Weights of a small transformer language model: 10 layers, vocabulary 32768.
MLP neurons of a small language model. Each row is named by its layer, matrix (up: input weights) and neuron, and shows model dimensions 442-633. Each number is 500 + 25 x the weight over its row's rms, rounded and kept within 0 to 999. Numbers have three digits each.
Before each neuron's rows is what it responds to, as a language model described it from the Wikipedia text at the highest values.

Responds to: Line breaks that end a table header or data row in Wikipedia tables (standings, exit lists, discographies), plus occasional mid-word pieces of rare names, such as Div-iz-ia and Av-od-ah.
L3.up1247:522473482480516501494468467498479512569501499482510487502503526471507516506477540473492467510526488519514513539509479459507508494494475530477483477501518499524492507548465484528495502491523517524505499505482497521488483537476476508451489474507498537503551532543491502524506498520501503500480493506507520494518496490522518481520502518527517537493509490518501459494549524483522504485465508487518526505524503496498548448469508512534544494467537470451508509520525508524496475548505490520476484491495484500436483452487459462486514466484477498521488574573492477481514464496525495506

Responds to: Prepositions such as in, of, for, by, with, to, often starting a phrase after a clause or sentence start, as in some of, in October, by contrast.
L7.up1092:548472530481496509473520524490554494514502538528453495515540567483512490481447524481497470462534521474488510495490461470488507484522488525527420481487475516531559533518501504499536502512449487513487490495487492539487534464516516488499500490501471495492497468500488480412453485518502526504475510494536508494492579521469469487491494492507467497540530518562507496511460552514511502486520496461494496518470491495462484519481502441469518470490488530534466499482490476495497463477480504511436483503519522497493491535501519520495483474494503483506465504484487520440490532514467535503

Responds to: Number words and quantifiers that open a noun phrase before its head noun, such as two, several, a, few, some, no, or digits like 2.
L5.up2152:496492501503499491494530497526505499486482490520515506531493471514479511473467507451458517491527435444533484453513513509524515533487546512540496500508558468496505529540500542521448439539456512517511506448487481486501489481489533507516523486511508505472459496557467544489456511510500489495513442497482515518454519494484468466524506532489510511480471496501512479506455511547506494492546526534493464504489461502493520540498535516503498489470575430528440481489470486494507507512479525538489541472485507490494516519480492480482522499490550474495506531500470504531500491513519493501

Responds to: Tokens right after an auxiliary or copula (was, are, has, would) that open an aside or complement, e.g. comma before "however", "to", "in".
L5.up2393:487511523494502547480493455464527484480474539456506493542494501460470528516516491468464489510557439487473535500487489531475502506495481522515484499530469486503467492494505519511573523515456509486517523507447467516506506523498509495483530523443507502514509477513502478509501512474485520479494513511486541502504458513511473469487516464478504485457495510501446486516470522539488496512447491491503473530488549522526480557506470461518532503457500465555523507495499482468514470497449515491527509503499492477469479499472506531503493491476523454505477566475513456491493501516440527511

Responds to: Number words and quantifiers right before a plural count noun, such as two, three, several, other, many, as in two routes, nine drafts, seven years.
L7.up2323:499512550477512506471537486509494479496478567517491491559472506494469482492482488481501554489532507500476505486474476490512502521489510505536535507493525506511490482503500516512493425519510469467536521501511508504474475486480533488479546531536480501534542501461492511497493487515510474426468498520464497513517485514452519508503492495527504465513512509515499449534511498510481506496503502469520527490463500510502513459498475476541481533528487515492515538512480509522506453452509468492526470513516480501469484498517475486498513524480528517518510540534509497512486481528448500512

Responds to: Second token of a word split into pieces, usually right after a lone initial capital letter in names and rare words, e.g. B-li-da, V-ener-eal, N-ey-land, also "." in "100.00".
L7.up1563:506496517491475510519478518491517455505478504504441467515511499493504487516548499471462492466509501477510489488509487506479483454561563521486511489509478490499502444525494492478537537493503475495488472511453527491529472531511487490511487476522478485477468500441483535493497544544506462500478520514482546517482497524466461464495513488485487519469519515505519561504517514470452491521484505501533494574515487460456544551494520521511502542496523518498542512505515467496506505491525512495477541488498474538477532478513499495516503476492501508506515501490507475495545454506510471509

Responds to: Tokens that begin or complete a key label in Wikipedia infobox lines and table rows, just before the colon or cell value, such as Publisher, No. of seasons, Sport, and row-opening pipes.
L5.up2452:533511514459505524472510518527457502505481502503513499540472490484517510522516497457423494538501482553487570503507535459497504479510498504469491511497509467530508485471506449524491480511496504510512548473492501527511539430519497498432498541534462477519488523525511492509526498552498548472525517510478487497514506532474488489526524531532517479544485534530483486531501472540461501466539497522517526442514505511476538509511492507484526482508508544515456504528544488505445466502515509455494493477507551498471517515490504512464525515496509532555447477475438540511512522552498464492

Responds to: Opening markup of a new section heading (==, ===, = ) or table row (| ) right after a line break, especially after a table ends.
L3.up1390:530477445502464468501501514525452490482515491486495485518510531508508534531462523479487489498464531493506496493509521501467515511478518472523509476521519527536490441467473469531507561530507516506477539510464528487453503486533516446491469501493518465445506458551550464475524503538459504501522501528503521482497498484503484541475488471477518538535509453481511478465494519564490466476504457533507515509511470479525531585465525482503537494532517495466499493497512501499522533480512509488489486526501475500539473509475484505467504514495453495527494506535489542526495495496500513434

Responds to: Possessive words just before the owned noun: his, her, their, and the 's or ' after names, e.g. his father, Darlene's friend.
L5.up1337:470517498490531489501483523508488460487509517514483487493502528500497527490488497438506517495531545515473505538533506477487530471537536501513532537478495528454520448519506531523483481501516496486457523498522491530483482460466505508509508484507454525510486510517496511470492469563475518493563548479459445478553462479500506570504502523454530477491478496509488483495426514489508509443531467503495502460496508502526521496500466510519483513499491519540509493511551487467500510485526499466501517471491511503564488503534525471520497521487541538503515459476506515484520457448482498516

Responds to: Line breaks ending a wiki table row (after the closing |), mainly header rows and vote-result tables; also list-item dashes and some "the"/"as".
L5.up1738:499510513505483536484498500492547544464506533495523530499486523493495523528488526499491507519475506499447457479510514490524488525542457498495459493479510500490481477495511474483488474493470480482494507475551502529494492520457500470519486505509522452529510479537522497486499456538482484498530486510468520520533462499482469495499530542513520521506520479498477542483516529514524541485461472494525488527520495539505500507485481513492504509527476472495504519488530459483499503514518472502472525490526544536460495478457484506545520519562475522546468537519553485494556502488500462501

Responds to: Tokens just before the rest of a number: decimal points in statistics tables, year prefixes after "born" or "(", degree signs in coordinates, and month names after "on" (17.68, 1971, April 3).
L7.up2330:495520505515532543484515493514489471526501485448480547512495477519479537490506533499513507560517517483503502524495491500447480525528533516520508533489490490483503512497508515520503466548491505470522463472487486450493476473518519496485512504467486507448466475505517514502520493471489486517558507517528475490455483521498522515487514488486503505510520495469477476533477502515460460501451500498484504497526498573495522476480507550531525500497491472517518517524509495491493506472526581453485535478492565459514490526489486519496485508458487472548478490489512504523465500524515469485

Responds to: First token of a value right after an opening parenthesis or table-cell bar, e.g. (born, (J.T., | Zane, plus decimal points in statistics.
L3.up1371:500515497489508532501532476498491514515501511533507521561499508461484507489493533517480516519532497488481479540511531525477471481527504551512519459460493510521530491502490482504481516492532493487526504555461455510471507513490480444505499515469501479472527469526465534484499471534476469534489498492456485491532487522578455498497506510491498539470495482484488456494518474502529463506483508496502498526534513455490553491529494456529513507498493482521511462494498489508525512496522518547511477509482505478479531511535516522509478454520493500462508531457451454506498499538471506465

Responds to: Final piece of a modifier word directly before the noun it modifies, often after a hyphen, as in English-language, state-owned, castellated, headless.
L5.up1985:476529512489596500494533486526498493536519505514503498539556476541464506479506516485532533524507515500522522506514500453515503476495465493519504482477495470509526495502487492547537478529487452500496546471501470501523499491503481497514496510499505519504490525539502484482490519542489497540504529486479487526489492526477502517471492480451502513504500492487470474483539494476473505472535485483465508520534535503502481467492503495538491489477500503519526441469496532482529541464512480502486509485500482475486518497491503488521478547482508507508542505462521466534503495535454516479

Responds to: Words that introduce an upcoming date or origin detail, mainly "born" inside biography parentheses, plus launched, published, Founded:, Release:, as of, created/written by.
L7.up1624:466502486510503480504493544498506519474487489454525543508526503511476487487481484492484513506484487499469517476475526478527488460450462541475467560491465493463549467547474499520522517497493490495479515489525489473481462528495496510557467499494494474452521495476518472507500453501472477508505496512530490553525502496520506513506532497437511494468516516498504506487522523450547482482510486477506494484524489537514470482479478496509499469504516500531500468493475460501477514511572454457524518561530496521472544540545551561499508505505492537507531482551484501498499469501521525494

Responds to: Event verbs or words right before a date or time phrase in biographies and histories, such as closed, released, completed, and in before a year.
L5.up1251:533495506500515479442524517508493470517478490501525497482499479531509491523483515494502477449511501461492462524466506514524475520490498454497470518456509526470510466506508506520533562476510479498538493475505506494484526480528505504538506520483529467502469487489503519526470469478555492517574523528459503485505530529483509494491543447528522545494520519520554521483417510543524495491489459494501522485532514534503491521501509486511526503545484491473497529474480521484447530466535493501497500497500490464477499500516519536474488503498461521504497513546502513502500547480537523509

Responds to: Fires mainly on the line break ending a markdown table's header row, e.g. "| Party | Candidate | Votes |", before the divider; weaker on subject-starting "which" or "It".
L7.up292:470476498516522496513498470507524479468470510513437491464500500511487583525498521490456508497553494477445518514472528486505508465490550518501488474546523504495481519512497535542515502447519583548518475486510499503490506454539484481422508493502498503509497540469501502497488515500518516517474497486480520554505465503479490554548529471467490522507515557508472535499475514496482484466524531499491484495484526527481485499491477502477507531479488494474525556449494498506495493458508546512439489506526485528452503506490466523481504532487535508497513492557495489543525512456504403474

Responds to: Connectors midway through a span or pair: en dashes in year ranges (1992–1993, 2020–21) and "and" joining coordinated nouns (bravery and courage).
L5.up599:518529516447460528519491531509488505487510502511519483541473514529495477475491492501488437484549470521495469499485533485473498477552496492523506484519510557465497500494489460461465522486506501497500513471427493518470453463523494526513512504504524451523498487504508525459434477464521497493487481536506530466484548499454512463474546495508482496502462486524510514518511510500487496493499516482523492447530449474479534502486501474468508528541522478515493522491441484475472512464489523498486530470469485489506514556494501481542530485541535543516497490501516480520531511522557484507

Responds to: Double line breaks ending a paragraph or table in Wikipedia articles, typically after a sentence's final period, before a new paragraph or ==Section== heading.
L5.up227:545505519524522480468465485476503512503502547490454523512537520471504563493448495556492550498518484489495504483504555489464519513482488455528475480484542514479531498499510453460524499513511508461477534511468530477480496465583468479519480488553515462490489502516483456467495515518484508486516486446534472496485504459508496498465530489490513474497513506499499492494522452502480494475496457526507493528468489521505479465493482501512507510530515491539529514514524510465553500434517487543525460505460515513546519509501490471496496520528515489455446471473470492485501516528515528516

Responds to: Possessive markers such as 's after a name, his, her and their, just before a possessed noun like father, life or career, e.g. Madonna's childhood, his career; occasionally == section-heading markers.
L7.up1008:439538550513500472521503542491522509532532521498511492497484493473484510501539494494539489515500516467542495506488512516476477501547537492503536514475492494489490513554482497514540486509499530488472499475528512524504518497483521531456517516468519509482531490526465478462465553476512523477562506525526500465493533498504475496491512526504524527501491522480476449487505517503504495442497483510498526465517488528482458498485502495501483513502502541476532511474529506467500514510498450478478563528475550511510541519491514499451467490477452498542502497543519495484556478521536527493

Responds to: Final piece of a fixed multi-part name, abbreviation or hyphenated compound, such as York in New York, U.S., Monte Carlo, easy-going.
L3.up684:502491485510511487468500502510508489487489515502513493471525497529497506472487496476515492524455498515479497481487504512516459508496488483540492486472489513500550517461470493511530534491494453521473535494467472496497438552510549488500511510495469452572534522489455525516496506530493512512471551474526529527514501552464482500509490483506519514478523509522504447491470494502474526479507527505497500510496486514529485487523496476505509487512516481502480445464531495484507501452533511482526527505455540516493511518480483525535444508497490519496512526448495454519501488533442491508

Responds to: Tokens inside Wikipedia infobox fields and table headers, mainly field-name starts and parentheses or separators, e.g. Position(s), Original network, (aged 52), coordinate slashes.
L3.up289:498482489480511511504473512491479514498486451545507518485519469469523494480500500478540505518511498496524565490493455497508472481464504522531504472478506491565474482517512493531540534554534492468493509505480500463558519517506527493527503491490501523460511457488524543485489489532501502508476490542479472508515491508491480528531474524475448492504515499477515496560483518484528500499471484475536458493523494474515472507510534504506526493506526504489543472514527474517424479506488563479496519535521466480509481525535493519503525436502517509530487485489469500521518527509513496495

Responds to: Pipe separators and trailing decimals like the 00 in 100.00% in wiki tables of election results and statistics; also scattered mid-word fragments (Ch-ener-y, Ma-usol-eum).
L5.up2066:501470495520447473512504518524465495503514499500493477450475478521481499445533500516487471507484507459462512453517504492528504483489500513477533469466488477533504499503506525474526501534543540482501501499464515505471512475510483505538515489438511517513493470476433498488489510489523472501512522514452549509546558497483487517504495505514490502506467555466525551524515518534482533526506482501512532530528478542497505484470475507511508524510498520520513505506517583540512512497494533546522464498501508471476521512528477503471522526504510545524514502475513464479469450485500510466

Responds to: Numbers and quantity words opening a noun phrase right after a verb, "and", or "of", e.g. "two", "both", "several"; sometimes the verb itself, e.g. "served".
L3.up120:499461532509495453487496550444495514533513483483410512508466490513494513511522504546512549502504527487511524471526499488451505487524502482522488492509540490521496479496511491491453460518496497496496439484528501526485527489529453525463509470464475472536513510456524507487486548488522452518491494514497503506521500508551477523487496534497467508524514486458479460465468488473523470498561512478473496493515487498511476482481500463504497525516500489464499468497513509482476526469497512479520509474520491505487508480464487520511490475514470490496522508487505475496463510472484521476

Responds to: Event verbs, prepositions and colons just before a date, such as died, decommissioned, founded, released, On, or Released: in tables.
L7.up759:492515492509530501467486517485535466503505470507493496505485491533496516494507505472514481448521511484490488526497539503497520480553514530521485520504491527488488507500502494505522481513503494499532507540523481482517487489471537506545511470469493513453492514535518543555486478484504534541556512508463482471498507495532496517515475458477504514501510546488554511475441546453524470508516491522495576512520504552489525510483514467511488494553520468474515504509498507494481537502515498488482463515552504452506503481504525506521512465476479530520513529533503487498564541490539491521

Responds to: Pipe separators and cell values in Wikipedia tables, especially before 100.00% vote totals, headers like Time, and years; prose tokens like to/who are weaker.
L3.up1865:507506487527467517463464514503498526521461483475523508538521525498503508495470510501515474524480519534503466528490490495459508525535493495489480498512478507520484518505483465555492492537515503545493513489521471499487522528497514491509487473498478542493532524500436538501437507498490490492513514482442498502468475497461501518551464517524479518553525515490504454486540512492515521525512462504490477515458509498482531493487469446517531476514481495507516496468523530497532475488497536552495532528469519466512477521523459535509455528494545493489497542507495515498478538514520481499

Responds to: Dashes between years in life spans or periods (1851–1935, 1887–1909), plus words like died, founded, commenced, r., years that precede a year.
L5.up833:516491483503475485490499542475457499513454493488535482481493462539483486510516458477472476484444465469484475506501519483485519527510473497530513480538480484474522463538517496441548470488525474543502507471468505518489468509487450524490487498482519458493502508506522540535473499495493518491486494508477491488547485538476523528522494528518490515527492493506531459461526503496554468535519501489549521494514501479487487512495484524510495486503490479455504504503443486472533476504505467525448471527508475502549519537485482524553519431514489482473476522494461507512527515473489563491

Responds to: The "s" of a possessive 's after a name or noun, often starting a sentence about a person's work or role, e.g. Drinfeld's work; also His/Their.
L3.up1046:516484501514506514488486482479496497499534488446503513517587481499470517480489444489470495499476486488507486529521519532487511514524514521478545511488502508503511510459487517503554479519454475501483503464468522497517519492484481503466455526502498491499504498494499508484477516480475509475500540517470465505504526494523542471511488501495525499520489488453558474480506525478502512533506505476481529478508513534513470514475544510531499537531510460479480515463559506477520525505503491489503538526505520543477513498537491490499519500502527476554507546513497470542502533502502517450

Responds to: Pipe separators and header cells in Wikipedia tables, strongest right after "Total votes" (election results), also Census, District, GF; weakly, of/in in prose.
L7.up1650:480505515447509525490480484542502504524521454512514482477521479467513553461518501510503538486472525540476469508498542447507510499497507512476469502518458534489494532498494485487520535487498510553471452530501483520470544525481499492529523479488507502508464523548544486511479539489483495484495490518495501468519525502441516535450455521501476503509504488502481480481504527510480512497538526507513532525502537476507494505471492457494555493466523534510526496487529519531530493496522492492507505530535546537482515555522485461557478568477511504485476495477510553477478478528498482498

Responds to: Separators and values in infobox fields and wiki tables, such as pipe cells, the colon after Website or Parish, and numbers like 72 or 0.
L5.up1995:489498477490523523525494474506504516532506491517476523488482470477505486488513496477501543519487486495512513500517507489518470462478551512505520497484477544445481521512524490568458488507492510494527525508511460538557476469533515476509491500555558523464498542531475530462521483516466481470447525540470479479511503481522479508502418513545513501531505511494500521463486517528534551526448499503540525489533501508487512491533494507517475501498491508499471502499518454534476504464444472527494542484486516489514529503517506542515457496476502490447557541489513494545488496501519459538

Responds to: First piece of a proper name or cell entry in lists and tables, often a capital letter, such as Zol(tán), Th(ierry), V(anguard).
L5.up2333:503508481492545530493533528507486516528503508495492506478500476511503483508541513507511510477505511464516522537546461512468475535476493503489498509485481498499503484480537506509529497478531520537512470534548503461479484486478465496502490514514485485541472522485484548495484502443495479494502516526520492476476478496513550505512471526507507472487492519492513505469512540510540512498492497505516552471514468470483501485508498528484482504508504497506475495541478459507488478465477485522504477497468485507506490425554530508545510568553492505500501510505509477457489530494469516535

Responds to: Mainly the slash between degree-minute-second coordinates and their decimal form (46°36′24″N 120°30′21″W / 46.6). Weaker on blank lines ending infobox lists or reference blocks, en dashes in year ranges (1950–51), and scattered mid-sentence pieces.
L7.up1764:499455518426487528463527515507527507491482512486506508500481460513463499490516499515502474517503494545481559506545488511538514484542504457563480469475464498539531505498571512515495449490472480530464509476471499505459516489487518483503503454471537503518504502562510480497532492532458547499460526505473475478489489492523457458457505493505480515508501483460457504536532515477502526461504475523547453481469497490473494456461468482507509506521495492499470482491513496500501469523515461487529486516500474506502520502498484484506522502489451491514482488498496513519482506515552541503

Responds to: Prepositions like on and in, plus possessive 's or a closing parenthesis, that end a phrase and precede a date or place, e.g. released on, published in.
L3.up1526:532513486525510485481490490478476469519466536522502494500486485496529470482495509465518513535500457528528474496534484493499506502507471518523477509489531506491497495456527480514511492521482507499525476503531495495508473500483500472495468476513476513491499505557479497516466445482502467536550524485496495489492496486455526529527503488466509563564507495477501491477461512535453521507484514493490538501517525508466488493492469521532490517550504514508524544451444500444529531499552500507526491512502516472455533485478535512511513516479518523488505475525492530492497531509539476497

Responds to: Word-piece tokens early inside proper names, foreign words or titles, often accented letters, such as Gr-é-goire, P-ó-lya, Who-opi, and fragments in tables and lists.
L3.up897:483493478524501532543517441513497502472475469543480513532472502537497551489481496453492521480541511495511499499467503496510524495501555451492504499484507515523475532499498469505487507479487496526529481539463466504486483481466526492480474502451512473513459494502504534499475514494475511476502542477495534518480490503537482518518499520417482474470453538483511482482493506454499545500516503479539525487522494486445473506467502529524485528520543513543482501493500491479544496481526481525504505518504495498527476514517495493477525461460445520529498530462529511491490534483490512526

Responds to: Word pieces inside multiword proper names, especially places and institutions, such as National in Arlington National Cemetery, County, State, and name initials.
L7.up1699:495529488492499517535473495522519484508540552478497541486453498534513456492509475474479514525495502463528473487458485524545490521507553523474457505495458502517464483484475505497514489511512467486506508514524482470466497524468467534520460530476515510474469522462518478500544495478492450503544500536515529488491505522528466490495497469483514488523489509519481499486508480509478465531500534507501530533484475504453461489466502500458511530486492530484490541502531520502496494522519528567529493495528459497490498476470511464525499482509513459483497506506514550475515498527503538539

Responds to: Wikipedia section-heading markers (== or ===) after a blank line, plus separators before a capitalized name or field value, e.g. ==Vision==, Journal of Bone and, | Athletics.
L7.up1441:492464466489499505521519529527513515499521495474473470500511512499516449509496527489484467478503503463487465497502486492512526478503504502502542516494500478489487540498538473485507491555488452460540467488470487502508491521482519503460515459511503515530515476504546520463509462542489507506518488464531465492493485496525529491506538479511542522528464460507531525499509499489513548466503513519505538536490479487496480513478509525521505500531512482477531505491470515502450510500539513512473492523530477480488493523483441507483466545492554478515521538486505539477501519502527551504

Responds to: Prepositions, mostly with, of, to, in, that open a following noun phrase ("shared with neighboring", "reacts with both"); also "same year" and line breaks after football score lines.
L3.up1260:553522496461501463486501531489555526564482542491487512494533516495489472502522526520424498424489499508478534495492501484468466538514549466498451555475476500517539472483484468510542487477471511454523546543517556516507495497508517521512490471500505510482516483500514533489494508485484498480493485513495495492459519523501450469507477477525473460463508467477485539495485488525477521467471511506501509472500501536499469492523521510487554513498494513497438521490537555481501498504537514523468476503477535502490489514537476568496502474484495465538477483540460485465470511480530486487

Responds to: Mostly "and" (also "or", "&", "/") joining two noun phrases, as in rights and liabilities, jobs and education, gays and lesbians.
L3.up1710:473492532534476505529507491471484471480490501494542521484456516488498495477506496543559476471511514494511485519506547466520541529451508440517513482539473462438486476512549468528478519485499485504512521472460526506454492466486512540477472481509509502528478525523538485438495476518530523513443529504501525483545554530521489470476494546526505512474531454472514515474525517524531503493498529480528428495490489481487473499515476494474487503508532469460488494498547505493503465515524488547527515522467537516501528498474512496508457508500554488488489510530498517465501534491527494496